Weights of a small GPT-style language model, trained from scratch on English Wikipedia.
Size: 10 layers, width 192, 2 heads of 96, 5.21M parameters.
Architecture: RMSNorm before each block, rotary positions, no biases in attention or MLP, untied embeddings, capped logits.
Training: 110M tokens, 6739 steps.
MLP neurons of a small language model. Each row is named by its layer, matrix (up: input weights; down: output weights) and neuron, and shows model dimensions 16-111. Each number is 128 + 24 x the weight over its row's rms, rounded and kept within 0 to 255. Numbers have three digits each.
Before each neuron's rows, "fires after" lists the tokens most often just before its 100 highest values on Wikipedia text that the model never trained on.

fires after: " cl", "ur", "-", "li", "el", "ar"
L4.up300:144145112113164124092133087092122137136145105186146157097147133138136153120116126150170141100125088129144122156126137105159157083147127168096139140141157144078163129133139172085104143175150113130113128114126156098150101149108138130127104119141163072125127161142078088132144125126118113128
L4.down300:148135148135112103156102162171166105135128141112116122135101133140109110155127100084054109178129135118067085135104117131103135138117111132142138101116108106146122110115125086207145105085152138097144133176135109151119121080156110104123115122110117168111091111116164163096153112132148117140

fires after: "s", "S", " Si", " North", " Charles", "\n"
L6.up168:112166120139118116122149167103155177125098119133128127125126137132109098145113121159125136119113068142118126122127151129133149107140161083143129158114131160146111128155071075097132131120094139108172116147122138123147115139121154074132110060127096161162166151095100114124111144120104097134
L6.down168:137142140102142159103162085134141137142171085137153147138133137123098118105163110146126139134163142152066136135145123127136127140088147101122146109128137129127143101137116167140126154121102123162085105127134133156137072148179117112138125132136123121125121148160139089148135063121136148117

fires after: " La", " la", " Ma", " Ha", " Ya", "lo"
L4.up52:150139138136116109183136137136177115130144156105118140125123115104163142137153071131133137130120065128110110125168108149110161127121128170116146120144096111104142121133178152161106122144122135171172110097153112126109112145138127107125142128108133118148123128134157122151092115131080150084
L4.down52:135107150140137154085089114139082169146127106148147133144120127130138093111123150148152110112107178088139133155079133128111134144108113147137078092100140126141134100104132135089119141101129119085158120139142138141132168138148120146134145087091091146089101141112124078115131153104177088142

fires after: "al", " Al", " high", "en", " cl", " Mar"
L4.up534:135109113114124151108118138097114131125149057157114073155127119143155153090110125162089119147151127142121146165139126158167176129117095084144126155121106073124115110156147100155113100142114131145137144140146152125114136122104169083116132103110100071108099100113148113127177108103160114132
L4.down534:147126160104144122123150112115141129142089165119117178123159123139097123157127160117130112109141160090116142080146120069103082118123152141100126135114099130099132141104136129114155135141151124165158107099123140141107124136157119151150128109157131173136140130118146151103129137140147183124

fires after: " ", " st", "%", " Team", ")"
L6.up410:144101090138071098107137111094138146113134129103168154161115170153117106120120159178127134156165121119183157141135088143144182168130081093138132145121111116132098123117104123101123104107138160109121115103116125140115156077118153165119130134153136174099108132143127145121119138130104141148
L6.down410:139136191156129112113104082127096110088136102156158156111120127104148119157172131098113136132161119157097123156120123122138128140143112074151154101156138124126132113109138141145087120143158121161132111151120150160137144103138133114142096151164159107125134115148132104158091151133060132136

fires after: " re", " g", "re", "co", " tr"
L6.up359:096123179167158141141105074156146126164141158161112123131115160139149096109157130173113148101116084091095123142105130163129142108151130155114109090138136120086108106145130156132146119125140145121122175125148101133149121138165101151119144098141131122133191127138125113132089129143168097116
L6.down359:140087123115133115120114128129109108134129141092104136167143090131161150141123138124107128146095110162179113093116157209123139173164079115113169110151173114140185107147156129131133093148120141128186127184182142129130134106136141102122139125120118114141131116126126143129104164121092139135

fires after: " Du", " h", "gra", " September", "cc", " December"
L4.up379:128087127116181125114113076134121058122142126123151121128141130105138137137142138114170114116125112105143135117118114117090128088115122132116077094127102148119135120169105074159098122114124146110110115148105107100099104132108112160163166108129134092144136175138200101108122140110164149134
L4.down379:109139134108091143137127181095120184118118124160136139145105107141114147142089137108114140122140102161141160113130147123176109137135189123125115172122164091137093133112127159139166135149139093161132142152140124096135141100140126127124126151139083146097142095134098123175126127161103109120

fires after: " con", ".", "der", "act", "ro", " st"
L4.up377:130116101120164140135153123152100111158141159138097161082107131157122143118157094130110132143133135102119148118132107108168169075096135104162130117104163136108158143156114141101157129151156111131175117142127099113140135118135137159119141101124150138150151130141113112150141184138128163114
L4.down377:108118131101089095131123188124125150145153096111138103148141108112129119119120167117131120117103131159116132142125177173087102142139141145082131165173087112147130129096146143128112095111117151128131119122127157161111106148118115075123099143147110106140135100111103123116090069145109118141

fires after: " bo", " do", " include", " Bo", " Da", " la"
L4.up414:115108114137164097102094134107133201149138143134096143119142155148091131118128156149124117125166112109095122124170116128109117113098108142155180125106102118120075127155141120134099145155138122102157100114134132132080119123103125111144148103109099133155149141099093121119095099165089092133
L4.down414:153130141130136136142142112138120091119123154148152123116121119138160116119106103123130112109114140169152144145083117142139152114128146155120091108131151131140154150120106188157181106119126106120091146146088106106181115159155140140103094135145133155120096130142146129091172127144158155103